MLP neurons of a small language model. Each row is named by its layer, matrix (gate and up: input weights) and neuron, and shows model dimensions 64-191. Each number is 128 + 32 x the weight over its row's rms, rounded and kept within 0 to 255. A neuron's up and down rows have the sign that makes its largest values positive.
After each neuron's rows, "fires on" lists the tokens most often at its 100 highest values on Wikipedia text that the model never trained on.

L5.gate536 [165 109 191 123 133  80 145 146 159  71 103 105 132 154 173  60 110 154 224 136 130 112 145 123 141 132  86 132 113 112 110 149 103 106 129 164 120 104 118 191 166  93  92 104 119 164 152  71 121 144 100 165 140  93 134 150  76 114 102 108  73 161 177 137 126 136  44 132 150 129 132 164 175  67  78 130 138 156 108 125 149 101  75 123  91  83 166 155 159 143 154 103  73 144 166  77  67  93 149 178  90 108 136 107 137 147  96 130 101 118 132 126 182  94 113 127 148 135  66 127 161  82 115  88 109 153 104  86]
L5.up536 [161 157 129 113 144 143 168 157 104  60 124  89 103 135 113  82  87 149 153  88 136 110 124 101 123 155  67  95  81 109 135 193  90 166 164 174 115  81 111 142 122  49  92 149  99 161 167 137 117  97  87 135 129 107 170 102 140 106 153 202 115  61 137 120 134 131 140 114 132 142 150 147  75 164  67 168 174 170 194 135 113 116 126 161 158 127 131 183 100 106  82 121 130 150 167 109 160 156 120 185 121 135  99 109 149  88 175 165 153 108  50 181 121 118  89 106 149 145 128 149  75 134 176 116 136 153 168 133]
fires on: " in", " made", " and", ",", " is"

L5.gate65 [158 153 133 138 123 118 115 126 215 159 150  98  96 122 111 120 152 175  86  81  96 167 101 111 154 112 111 112 133 144 130 192 168 180 110 117 101 101 154 131 172 131 119 117 116 109 125 122 109 107 126 106 119 103  78 150 171 202 177 136 102 148 135 120 170 191 188 121 138 143 157 124 136 100 128 106 150 179 107  78 121 163  51 149 104 120 178 183  99 121 121 240 127 111 132 120 107 126  75 123 115 158  73 152 109 169 174 120 150 155 124  47 149 116 119 151 118 105 173 133 171 211  95  58 148 176 110 177]
L5.up65 [172 149  84 155 116 198 157 134  38 147 117 144  85  92 135  99 122 152 158 160 107 123 145 177 125  97 146 176  74 172 143 183  63 150 134 112 118  85 118 123  45 118 118 115 140 169  95 167  97 193 142 137 133  96 135 162 111 160 226 181 161 139 152  86 147 138 189  87 147  91 134 131 147 101 144 128  73 164 118 119  94 124 155  60 156 153 120 147 111 105 111 104 149 102  90 111 117 112 156 148 162  84 136  58 106 115 138 122 121 120  93 108 139 144 191 145 117 156 156 160 133 190 154 160 138 120 119 155]
fires on: "d", "w", " up", " Sw", "–", " d"

L7.gate748 [102 195 184 130 105 121  88 247 124 104 108 102  97 147 102 216  93 108 118 104 118 117 220 115  92  92 162 127  85  87  82 179  84 167  91 122 118 132  91 201 105 112  98 150 118 116 118 181  93 106  96  94 153 138 137 114  88 155 133  83 168  87 125 135  99 113  77 158 155 114 109 173 184 135 137 139 151 127 164 158 149 165 151 132 107 161 128 165 127 128 141 106 115 146 167 139 151 156 108  96 105 149 128  97  62 119  92  97  63  83 109 220 134 189 131 162  52 105 117 162  84  90 168 156 126 181 155 114]
L7.up748 [125 148 141 173 156  75 134 137 139  60 185  84 106 128 104 130 113 134 149 149 145 142 146 109 122  92 153  83 126  65 146 135 159 206 106 129 123 113 127 152 133 139 118 162 184 192 113 123 139 140 159 126  72 161 203 139 116 116 125 206 134 175 142 177 107  50  94 116 156 161  83 161  64 124 143 120  92 152 115 144 129 169 148 121 101 114 105 166 146 117 104 168 114  88  70 133 123 186 105  80 148 104 145 145 119 156 144 105 139 150 140 116  89 101 106  75  88 184  94 150 216 140 125 144 168 177  97 146]
fires on: " to", " a", " for", ",", " an", " They"

L5.gate821 [111 156  69 175 140 137  68 165 101  98 172  85 171 186 166  80 141 117  94 137 106 170 136  91 157 158 100 158 123 123 135 125  71 161  98 142 162 129  85 216 141  94 141 156 132 139 147 113  91  89 153 132 156 103 150 101 168 115 105 119 118 145 179 204 107 138 108  77 122 206  98 155  93  90 198 204 123 106 151 118  93 114 128 112 103  70 134 175 120  96 155 162 103 100 199 163 105 124 126 212 139  47 115 102 128 107 158 106 157 104  98 163 127 153 126 140  82 117  79  69 138  74 218 109 133  81 150  81]
L5.up821 [124 162 110 166 138 149 141 103 122 145 117 207 129  72 148 140  93  69 141 131 201 171 123 189 124 110  56 109 135 125 165 140 105 184 118 102 132 157 117 138  78 125 126 123 120 133 186 182 132 120 123 149 184 129 131 118 121 150 152 140 139 117 117 125 108 150 145 132 123 150 134 156 186  96 119 142 183 171 114 158 135 167 139 131  72 143  92 174 112 179 141 129 123  59 174 111 137 163 116 139  82 124 141 181 105 121 159 148 151 112 132  92 119 118 141  79 198 121 161  79 121 113 158 105 131 129 163 194]
fires on: " for", " in", " For"

L7.gate645 [153 127 117 129 193  75 128 104 165 168 133 173 130  90 147 120  88 138 152  88 135 134 115 112 174 183 141 121 117 109 124 122 151 141  95 143 111 100 157 165 110 108 150 115 124 154 102 122  80 148 116  63 128 115 113 148 125 126 140 121 181 116  71 114  70 127 124 160  99 115 107 106 180 128 188  85 173  97 120 111  48 137 131 170  65 135 165  86 151 130  99 148 141  59 114  60 152 157  85 122  96 165 145 141 122 108 183  92 124 193  48 170 147 123 174 138 149 184  90 124 116 150 162 184 132 137 150 150]
L7.up645 [ 46 133 118  97 136 105 121  99 152 167 107 163 137  79 129 129 182 167 218 156  88  94 135 128 167  78 144 162 163  75 105 152 153 116 102 160  66  80 139 116  69 150 118 120 155  81 133 164 119 158 152 167 151 131 117 125  84 148 115 115 115  89  71 113  72 147 169 101 125 182 109 170  98 158 126  63 126 113  94 139  96 103 163 120 115 174 146 109 110 160 158 124 136  57 127  86 160 156 135  75 113 130 101  98 177 138 195  89  67  95  87  90 152 190 115  92 182  95  85  91 138 102 131 110 154 190 165 139]
fires on: " the", ".", "-", "'", " (", "'s"

L5.gate1399 [ 74 167 137 183  86 137 117  91 123 107  95 163 158 151 105  90 146 125 123 105 116 136 111  94 141 103 150 128 123 125 104 164 172 136 109 146 160  64 122  81 137 106 138  79 124 140  85 125 108 103 127 102 133 112 117 139 121 115 116  86  90 157 136  80 163  65 127 147 113 123  65 203 125  82 132 115 146 134 121 121 114  42 131 106  68 116 131 130 129 110  82 135 174 181 152  78 127 149 162 160 129 105 134  87  77 162 103 142 120 144 171  58 103 137 111 103 144 172 154 148 125 168 132 161 100 131 206 125]
L5.up1399 [161 110 145  95 116  99 124 145 186 118 107 166 166 121 126 157 132 151  76 138 107 119 180 177 116 175 168  64 180 132 110  86 122 145  86 145 107 159 115 106 103  93 162 111 137 131 108  75 178 150 132 113  76 165  96 198 141 179 174 111 170 157  89 114 109 113 126 113 147 128 116 134 122 118  96 117 150 140 161 115  79 108 186 124  72 115 114 125  99 164 213 126 105 132 175 111 190 100 138 159 105 178 132 113  94 182  66 158 135 141 125 137 135 161  93  62 123 138  92 155 116  82 117 146 145 191  91 146]
fires on: " of", ".", ",", "\n"

L7.gate1052 [ 96 116 162 117 130 102  67 171  67 129 100 154  89 159 112 130 144 138 113 130 158  58 110  78 103  34 156 143 136 102 111  69  64 181 169 186 142 128  63 113 163 107 183 170 144 140 147 173 142  91  98 118 162  79  82 139 192  98  92 138 141 165 153  95  95 159  94  78  76 148 109 165  89 115 144  84  90 108 102 136  97  86 141 168 157 167 204 145 164 180 145 156 102 101 144 128 155 136 121  61 162 116  97 185 156 120 159 110 132 120 149 133 158 163 143 152 169 143 100 116 152 147 144  96 136 160 123 130]
L7.up1052 [201 118  70 152 166 120 126 133 169  58 132 145  70  99 128  93 142 185  77 140 123 116 129 129 125 154 154 145 143  68  95 186 159 109 126 187 166 127 110 139 165 129 133 130 138 141 166 156 198  99 143 189 147 179 108 147 182 128 114 141 206 116  52 118  72 131  63  86 133  91 121 157  68  85 133 147 108 168 101 124 136  69 122 136 164 176 129 152 148 216 132 156 153 156 126 142 136 165 149 121 128 143  92 119 135  94 146 110 151 126 121 135 135 183 114 137 138  80 109  94 171 140 179 107 114 139  98  78]
fires on: "-", ":", " |", " \"", " book", "\n"

L2.gate497 [140 175  88 154 173 124  30  51  72 108 127 125  71 140 107 172 142 160 208 145 138  84 136 129 121  79  90 102 166 180 155 169  91 164 131 139  48  91  97  77 178 183 129 106 129 138 156 120  98 147 172 146 122 182 166 149 139 154 118  92 150 145 167 144 161 140 135 184 116 123 167 174 126 108 116 109 132 164 147  99 130 141 126 170 122 179  73  81  88 142 156  85 104 133 126 112 171 124 150 126  97 179 101 125 148 106  87 121 146  86  56  92 115 217 189 130 100 144 121 112 150 130 155  95 132 187 142 103]
L2.up497 [129 106  93 126 151 160 153  94 159  70 165 104 119 160  72 161 107  89 167 112 161 107 146  92  70 136 125 124 147 151 116 175  99 129 130 165 118  98  99  74 151 151 157 138  96 173  90 141 119 182 141 107  93 160  80 147 196 115 102 141 177 154 152 153  80 117 169 181 207 107  93 149 120  99 195 131 167 171 137 157 161 137 111 132 123  96  80  57  68  81 141  86 115 203 117 139 176 131 112 127  98  98 139 153 139 109 127  85 151 121 108  84 126 192 146 175  77 156 115 115 122 162  94  91 145 202 135 139]
fires on: " ;", " and", " than", " or"

L7.gate210 [ 94 150 103 121 157 159 143  73 174 131 175 135 135 195 148 157  61 151 141 157 128 146 118 152 149 173 147  89 153  63 172 133 103  96 120  95 154 176  95 108 190 116 123 127 104 114 120 136  72  68 164 122 129 152 163 126  96 142  90 120 153 146  64 110 151 134 110 120 143 142 135 137 145 199 118 105  92 136 115  98 112 116 107 177 116 130 133 147 118 127  96 165 186 145  75 205 160  40 104  95  67 153 111 111  86 145 146  70 173 135  94 132 121 181 122 145 101 152  83 156 147 117 107 104 176 140  91  90]
L7.up210 [123 120 147 135 158 130 127 135 151 147 104 206  81 222 166 126 114 127 116 151 107 177 120 153 125 107 140 163 106 120 200 172 161 104 141 108 116  84 135 115 129 140 156 132 104 134 127  75 100 140 141 128 147 105 160 102 109 152 114  44 168 153 186 119 129 165 124 140  88 182 106 114 170 122 105 114 159  89 127 158 131 133 106  81 190  95  91 157 147 102 188 113 149 121 149 140 141 102 152 144 175 101  72  85  76 125 143 107 132 143 122 160 119 153 172 166  99 109 124 151  86  97 102 119 174 169 177 171]
fires on: " R", " Sh", "Sh", "sh"

L5.gate81 [ 84 190 114 153 108 140  98 106 127 112 169 125 147  91  80 115 164 104 139 157 152 135 150 148 165 131 121 123 134 104 115 122 200 112 146 120  79 122 136  86 152 121 209 124  98 102 168  79 114 127 137 163 146  84  73 156 157 139 138 158 151 162 130 126 156 130 152  77  90 154 158 153 163 115 222 101  80  64 146 124  80 162 147 129 124 104 147  95 130 125 139 167 191 116 156 143 214 115 104 147 149 158 133 111  91 119 134 156 110 146 115 143 166 172 145  99 129 144 115 128 123 136 194 144 181 133 150 125]
L5.up81 [188 156 163  56 125 165 145 139 124 180  75 118 160 150 186 157 147 136 139 136  92 100 126  62 112 155  96 133 178 119  97 101 110 122 155 212  95 165  67 118  95 158 110 155 162 115  83 161 139 121 120 141 175 124 109 119 112 111 100 134 141 178  79 142 106  89 169 134 143 128 160 115 150 115 147 123  78  67 170 134  67 106 136 188  67  90 143 106  89 152 104 125 138 134  88 159 137 102 200 141 125 127 119 180  89 180  92 118 186 134  74  74 138  79 167 114 121  61 127 123  97  65 118  60 132 184 146 106]
fires on: ",", " the", "\n", "."

L5.gate223 [ 95 117  64 193  93 130  73 145 152  96 124 126 174 143 114 191 116 114 167 142 110 115 111 113 148 154 193  64 112 190 142 157  60 171 142  35  77 132  79 114 128 173 118 141 127 113 179 153  62 130 179 154 185 164 110  94 169 113 144 128  93 136 173 174 168 156 122 106  80  84 120  90 127 152  75 163 118 125  81  76 105 159 195  98 152  92 145 116 138 138 118 154 161 106  60  94 104 208 112  99 102 159 104  59 114 129 134 110 122  94 115  70  94 157 173 102 103  99 110 101 185 111 126  75 137 107 115 111]
L5.up223 [168  94  84  94 130 128  77 150 143 105 125 150 126 135 140  97 130 113  97  93 135 129 140 100 149 130 183 136 141 188 168 119  96 127 137  86 159 139  55 154  94 159 133 131 147 117 111  63 116 135 112 130 123 130 136 170 128  78 131 131  84 121 171 164 132 134 182 191 155  90 128 136 166 144 166  96 134 118 156 167 121 129 134 150 181 110 206 133 150 143  75 210 152 144 166 152 138 122 157  88 119 115 150 131  97 141 128 113 155 113  82 108 175  97 111 123 132 110 131 157 158 110 164 144 112 147 123 203]
fires on: " and", " is", ",", " was", " to"

L2.gate1557 [139 174 120 166 127  87 112 106 124  64 157 109 129 108 163 143 141 184 149  85 124 131 127 106 118 120  95 100  95  59 145 132 106 216  79 151 117 115 140 101 127 148 147 149 144 107 101 133 108 153 119 143 110 195 164 184 124 157 126 116 100 159 198  49 114 142 110 174 143 171 142 102  60 163 104 126 153  97 107 143 106 173 125 114 111 133 145 151 137 164 111 166 126 162 129 142 132 136 140 135 147 126 127 121 171 157 105 126 148 136 128 115 128  96 147 157 149 113  94 139 164 153 172 130 204  78 135 119]
L2.up1557 [ 48 106 100 151 140 141 135  83 121  79 108  94 138 125 173  57 173  91 169 152 119  64 118 118  82  98 116 133 101  62 106 102 118 135 140 169 116 138 145 136 190  85  45 142 133  88 142 129  71 175 163 102 128 149 105 197 113 133 159 150 140 155 172  78 112 109  85 159 149 133 119 176  86 136 114 100 107  99 141 113 127 129 162 126  82 102 134 167 130 146 112 131  29 117 148 138 157 125 150 183 188 165  99  96 179 144 186  95 157 103 174 131  99 102 154 141 196 112  88 126 163 142 153 134 174 107 121 195]
fires on: " of", " it", " with", " how", " when", " who"

L7.gate1672 [104 181 129 122 123 183 126 165 121 134 139 143 160 142  79  87  90 125 131 112  93 144 197 113 123 106 102 106 115 117 139 126 198 171 133 143 133 124 153  92 115 193 180 130 172 166 179 154 190 126 123 114 113 116 132 137 159 125 133 165 154  99 119 146 132 174 116 108 164 207 157 186 108  79 165 179 130 158 123 187  73 112  88 132 149 110 170 122 141 146  74 146 114 123  87 140 115 189 194 152 110  86 106  91 184 124 133 130 139 152 108  91 132  86 151 135 152 175 115 123  98  75 154 164 108 220 126  68]
L7.up1672 [110 142  97 107 196 121 141 172 132  97 129 138 149 100 144  89  93 176 109 128 124 157 100 104  91  99  81  63 146 113 100 141 205 178 184 131 111  66 160 130 152 188 148 105 137 200 111 132 206 179 127 112 144 103 136 146 183 136 133 119 175 117  62 113 109 122 131  81 123 125  69 169 130 119 111 136 115 139 130 140 154 129  44 119 111 179 135 167 124 118 150 129 129 126  76 167  80 111 127 153 125 124 110  99  92 117 111 137 102 151 127 164 133  63 137 110 165 100 113 120 119 130 137 136  96 133 128 116]
fires on: ".", "-"

L2.gate1000 [134 150 124  89  91 166 132 110 183 140 183 124  66  98 110 147 142 205 155 102  68 152 159 131 154  91  93  72 175  68 115  94 157 156 140 128 101 140  38 225 169 120 121 131 146 182 100 188 132 143 151 142 102  96 113  82 110  51 162 147 147  97 143 146 179 129 127 174 152 151 186 115 101 109 130 175 134 135 174 117 138 131 138 146 141 128  62 127 137 135 114 135 114  77 164 152  90 140  77 151 144 118 126 132 131 121 144 143 169 128 104 108 143 106 116 171  89  69 169 134  68 137 105 130 178 109 114  83]
L2.up1000 [104 109 189  99 123  84 181 142 123 158 107 175 112 147  53 147 123 110 106 151 108  96 161 150 119 166 179  90 162 207 115 126 132 132  96 127 203 144 137  67  98 113 107 122 104 114 179 114 176  87 136 142 135 110 161 148  99 132  94 108 130 123 121 140  74 130 127 154 113 136  52 140  95 175 114 132 165  98 159 134 150  80  50 120 125  93 157  86  99 113  94 101 144 104 205 136 125 103 139 128 114 109 165 146  80 130 156 123 151 138 124 141 123 133 136  70 117 181 143 206 108 101 115 126  77  69 113 143]
fires on: "-"

L2.gate248 [165 137 159  88 131 129 225 139  89 139 148 116 140 130 124  60  83 122 132 115 142 168  86 126 113 118 175 135 131  81 112 103 143 120 112 116 147 117 140 104 143  89 104 174 168 122 143 181 127  68 125 186 129 101 121 136 102 131 103  91 158 158 158 104 174 126 118 136  77  81 159 126 112 137 122 180 191  97 147 120 103 100 151  76  93  80 149 148 154 141 168 144 152  59 112 161 100  97  96 130 140 134 110 165 156 153 133 173 146  87  97 108  96  94 168  91 155  74  65 190 128 134 141  66 102 164  93 107]
L2.up248 [187 138 143 153 155  78 163 143 130 104 176  91 213  93 161 144  62 145 142 105  72 189 155 170 114 133 162 107 132  66 111  86 178 113  93  98  86 180 165 143 127 198  18  74 150 149 151 150  83 112 169  67 155 109 129 177 244 145 186 132 204 169 132 103 150 155 109 155 125 101 177 101 111 114 216 129 115 131 159 111 129  55 136  97 138  98 121 128 147  61 160  75  67 121 161 161 171 137 130 190  73 149  66  64 126 104 143 119 122 132 104  71  87 143 169 100 130 129 112 173 162  89 145 105 150 106 116 134]
fires on: "\n", "-"

L5.gate443 [104  41  54 169 149 119 139 113  73 110  79  84 104 141 116 150 191 153 107 101 152 146 104 106 132 110 101 133 136  73 185  99  75 195 142 124 166 121 137 137 152 107 103 168 162 138  95  96 155  85 144 113 176 172  48 114 158 102 149 151 107 167 148 157 177 103 116 136 143 172 145 123  52 101 112 163  78  73 140 173 116 165 162 130 166 135 122 173 133  93  90 141 164 112 119 120  81 189 155 132 116 139 116 123 156 116 156  85  98  81 114 156 141 133 130  88 118  99  50 102 146  46 150 121 119  85 170 123]
L5.up443 [135 193 116  98 111 120 156 136 166 128 103 129 159 168 154 147 100 148 122 180  67  94 112 120  97 145 139 143  83 109 126 149 128 102 186  86 100 172 119 117 152 121 133 134 139 117 112 120 129  83 117 138 136 126 141 169 121 115 113 125 187 214 118 119 147 169 160 104 135 152  93 121  83 129  92 102 168  89 168 176 112 134 128 100  96 100 137  86  88  77 133 144 130 132 126 113 120 153 157  94  81 170 157 122  77  71 176 188 129 132 176 100 151 141 118  59  97 163 147 111 150 108  92 144 131 120 140 137]
fires on: " for", " of", " For", " if", " to"

L5.gate1004 [113 118 137 132  80 166 105 159 174 139 129 126 150 150 144 118 163 155 158 143 159 189 136  93 162 107 104 113 139 131  92  97 180 168  82 107 138 144  84 173 191 193 192 133 143 137 138 123 121 121 130 168 124  96  99 138 181  90  67 109 154 150 121 162  89 134  37 152  92 174 177 153 107  82 111  91 143 124 134  90 124  38 128 143 117 155 146 208 125 132 124 106 133 144 103  87  92 113 143 171 152 137 173  99 125 156 127 102 143 144 181 126 110 202 147 121 118 147  91 121 127 125 114 140 151  75 119 144]
L5.up1004 [160 145 140 132  51 145 111 140 162 154 122  74 154 169  83 122 125 125  98 132 177 129 180 108 120 145 140  93 153 125 129 171 165 147 179 142 163  94 128 146 118 201 114 108 151 124 124 134  86 139 157 153 124 148 145 131 127 139  95 166 172 109 130 116  96  86  90 130 140 147 168 115  96 102 116 116  98  88 140 210  97 100 128 144  74 124 172 174  73  43 110 114 143  76 123 130 146 113 118 150 138 168 161  84  84 131 177 107 173  95 104  79 162 128 150 121 112 116 157 169 161 118 112 115 105 151  90 158]
fires on: "-", " and", " |", ".", ";", " &"

L2.gate348 [113 121 152 148 173 118 101 130 129 167 148 162 148 158  93 155 143 198 107 130 102 124 135 143  96 105 133 133 147  97 115  79 185 137 122 119 134 183 163 105 141 178 138 136  95 126 123 161 137  97 155 143 110 163 173 129  43 166 143 225 161  88  84 193 113 163 138 139 203 153 121  45 112 194 147 135 163 114  89 174 152 149 139  94 136 112 138 117 162 151 154 148  57  89 138 168 151 170  92  96 175 139  92 161 188  94 126 171 194 152 157 133 118 163 155 114 109 145 140 178 118 122 129  73 154 142  75 121]
L2.up348 [ 65 121 140 121 134  76 130 117  89 145 162 200 142  97  98 138 173  78 154 164 106 151 205 131 105 156  82 141 184 159 108 130 164 122  76 127 120 140 142 113 125 135 158 127 176 108 124  62  97  69 172 168 109 193 138 186 112 149 110 161 117 142 134 169 142 136 147 119 143 217 108 155 128 117 117 148 178 137  94 122  60 116 165 130 115 126 101 138 102 127 186 133 154 118 105  83 106 169 155 181  95 100 136 134 139 145 114  94 115 134 143 186  97 131  87 142 102 143 102 190  72  81 133 135 111 113 166 127]
fires on: "st", "p", "-", "h", "l"

L7.gate145 [101 125 165 112 171 111  64 114 148 141 130 111 112 189  70 100  72 167 191 188 127 119 149 122 190 145  89 161 136 127 153  95  65 197 102 124 118 130  66 114 143 134 115 100 163 145  81  67 102 139 150 135 187 103 159 116 143 144 189 111 105  92 142  72  72 143 128  83 117 126 147 169 134 146  75 100 190 170 174 146 127 124 137 171 143 139 140 115 137 181 129 134 115 182 116 104 155 108 153 169 167  90 110  90 187 188 125 160 205 134 125 170  82 163  61  94  59 107 123 123 123 114 130 143 146 172 108 180]
L7.up145 [ 67 124 124  97 149  66 171 124 139  66 136 151 115 163 113 214 105 155 148  86 113 110 124 170 114 139 134  96 123 149 122 158  95 128 157 110 194 125 123  78 106 125 131 130 110 185 111 154 119 139 102 179 138  76 123  65 117 146 148  85 172 133 149 116  85 110 120  93 118 107 151 177 161 108  97 140 152  99 159 170 165  96 119 140 130 135 131 115 103  78 109 190  91 127 140 112 137 133 116 152 118 119 139 135  98 115 122 106 101  69 119 138 150 137  91 123 175 121  89 120 134  94 110 133 155 139  73 147]
fires on: ",", " and", "T", " or", " |"

L5.gate1196 [148 135 147 106 161 133 163 180 113 150 135 154 110 115 180 181 173 108 158  84 163 130  97 168 131 122 137 165 143  94 200 141 170 144  47 162 142  98 159 143  88  97  81 137 106 127 116 136  94  79  80 113 136 143 102 111 161 120  82 102 103 105 150  92 126 101  58 173  99  86 172 140 141 155 159 116 182 134 101 137 154  97 128 116 117 162 142 113 166 134 127 126 121 114 100  87 128 181 137 104 175  70 105 160 129 162 127 132 130 127 113  88 169  81 145 167 122  72 109 114 105 131 147 141 105  65 115 115]
L5.up1196 [153  27  91 162 141 114 104 143 132 159 159 126 162 108 164 176 129 136 132  94  81 147 133 153 106 163  72 127 181 149 130  97 171 102 111 142 106  94 125 133 101 144 125  90 190 155 186 142 173 170  32 163 164 122 136 118 100 157 134 117 126 170 140  73  87 115 152 107 100 176 145 141  99 108 123 153 116 145 134 100 118 105 161 113 128 121 139 120 109  83 136 103 119 113 158 119 152 177 150  73 167  94  92  85 199 112  94 103  82 133 116  77 102 113 108 108  81  93 143 133 123 122 193  97 134 103 127 122]
fires on: " |", "\n", "-", " (", "."

L7.gate135 [ 38 158 154 131 150 106 144 188  83 135  83  72 126 139 155 108  88 133 123 138 160 166 159 186 135 144  70 185 106 130 142 168  85 159  64 126  81  72 110  64 131 117 170 151  62  95 104 100  97 166 108 156 138 172 130 159 194 106 142  91 133 150 101  89  54 153 141 128 110 124  97 145 121 114 172  60 168  90 156 147 118 105 156 115  89 116  62  71 161 151 131 142 104 114 159 135 115 178 167 141 153 105 109 165 153  16 107  73 146 123 137  92 135 133 100  89 149 149 158  86 141 129 122  77 150 195  79 142]
L7.up135 [105  73 170 191  92 152 139 171 140 137  74 144 169 152 105 126 150 135 101 124  96  96 145 114 134  96 178 184 107 169 157 179 132 110 127 130 167 146 113  49 104 135 120 143 116 137 120 169 129 124 184 146  83 158 112 125 124 170  84 160 105 127 131  90 101 136 109 160 140  92  79 150 152 130 193 102 157  98 121 110 143 151 106 115 103  81 118 101 125  92  89 151  82 161 119  71 123 113 162 151 116 138  94 125 141 158 133 113 137 126  61 156 148 155 111 147 100 120  79 137 111  88  85  83  98 118 146  89]
fires on: " and", ",", " to", "-", " ;", "|"

L5.gate1276 [107 149 135 138 145  81 105 158 152 100 130 171 172 129 141 122 111 171  96 104 110 132 165  78 118 120 131 174 118 128  87 172 144 161 125 101  97 134  80 146  86 169 152 118 169 149 193 108  97 177 131 111 144 149 164 151 107 153 141 124 166 131 153 139 157 181 103 153 138 136  90  63 105 147 124 134 105 108  74 116 135 102  95 108  70  54 119 100 123 135 106 141 130 154 102 145 102 172  91  57 162 178 157 153 162 154 128  83 123 137  74 146 118 158 152  81 125 107 116 112  90 131 130  91 175 137 107  89]
L5.up1276 [142 128 119 112  92 162 162 147 166 125 128  97 119 103 120 103 145  79 116 118 196 176 132 107 136  94 171  91  74  86 117 122  86 111 205  77 163 160 136  80 112 115  96 130 140 171  94 145 176 123 193 144 110 148 143 135 124 102  83 144  83 143 116 191 142  90 175 100 150  79  68 141 141  78 138 155  77 144 122 126 120 207 149  78 124 111 109 169 127 148 207 157 145 123 114 177 161 157 130 133  48 143 155 112 153 132 151 101 146 170 118 156 122 164 176  84 141 117 132  90 170 101 120 113 148 163 116 160]
fires on: " to", ",", "."

L7.gate1203 [163 135  99 160 157 111  82 149 111 114 102  77 176 122 178 155 136 213  97 152 123 116 100 135  67  84 157 158  91 157 142 142  19 131 105  91 165 105  68 139 147 127 122 199 107 144 104 116 131 124 160 122 132 116 178 134 131 148 102 155 168 111 153 135 112 115 154 138 151 102 129 174 120  82 142 112 194 129 130 110 122 136 108  90 134 191 133 104 155 212 135 182 120 159 137 131  92 152 107  57 146 119 132  96  89 164 140  99 118 169 115 152 111 166 117 180 125  89 160 108 119  48  81 200 137 130 137 134]
L7.up1203 [ 49  93 103 120 139  32 173  94 150 172 105 127 105  84 124 103  85 218 175 130 107 137  69 105  75  89 159 111  99  79 121 168 103 163  91 131 152 138 128  96  97 149 121 151  66 148 137 160  98 109 120 116 177 178 148 160 111 143 139 107 157  85  90  98 122 119  93  60 154 171 119 127 106 125 130 130 122 132  91  98 117  83 156 143 133 169 145 134 148 175 161 154 155 109 134 133 126 160 141 111 151 139 153 101 138 159 166 128 108 120 149 139 106 114 106 150 164 146 103 129 145 150 204 139 169 130 174 172]
fires on: " of", " by", " to", " for", " with", " and"

L7.gate1457 [143  91 159 139 175 110  71 160 164 137 196 104 154 126 127 129 139 172 112 159  89  99  78 160  96 166 117  80 147 148 123 137 157  73  87 112 117  65 131 129 151  91 144 131  86 154 135 114  98 156 130 128 107 156 120 120 144 104 141 133 180 158 188 153  56 102 135 138  94  93 150 153 133  85 166  69 120 199 136  96 150 118 140 148 155 143  71 139 190 136 149  95 135 112  76 138  50 119  52 145 119  76 174 174 146 152 135 115 142  68 162 120 143 105 166 159 109 137 111 152 191  99 139 188 149  86  99  94]
L7.up1457 [151 121 148  96 145  99  88 154 193 105 116 105 115 118  99 109 125 158 141 108  67 152 120 114 106 126  91 174 136 146 118 139 158 109 140 143 155 135 147 173 161  92 210 122 102 206  90 146  74 113 117  85 134  92 123  76  63 114 128 110 161 134 116 142  96 136 109 201 154 101 145 163 145 124  91 160  93 156 181 157 145  84  79 184 212 153 127 154 135 140 136  88 184 129 164  78 120 102 124 139  94 125 130 148 156 137 136 157 116  79  53 163 197 179 155 104 158 127 133 124 169 156 128 165  87 114 139 159]
fires on: " and", " &", ";", " for", " of", ","

L5.gate1111 [107  58  89 204 129 125  91 111 144 107 137 108 134 152 163 143 134 195 134 101 118  97 144 131  71 174 158 148 154 125  87 137 104 135 145 101 117  88  96 158 127 110 217 134  77 186 118 100 137 156 160 144 147  95 129 130 147 130 154 124 133 160 179 152 176 109 122  57  99 158 130 160 108 135 134 168 145 104 168 143 148 127 204 187 156 158 135  97 100 139 161 137 127 141 149 110  62 141 115 143  97 141 149 147 107 178 154  79 136  88 135  99 104 134 163 116 145  81 159 119 138 136 122  75 150 146 119  76]
L5.up1111 [128 160 169 170 118 141 109 124 132 132 180 123 168 183 128 169 146 127 107  74 101 102  58 166 110 166 158 127 140 180  94 123 103 133 162 143 130 127  42 121 121 140 160 145 112 118  79 151  84 142 156 139  50 101 121 134 127  75 110 144 119  89 170 168 165  63 127 142 109 189  91 170 166 120 148 116 112 139 111 131 136  76 150 130 130 167 139 137  85 151 175 133  77 150 135 132 108 111 116 125 133 104 189  97 140  85 129 133 146 112  82 124  97 111 106  76 167 143 182 161 132 130 159 112 139 175 114 173]
fires on: ",", " and"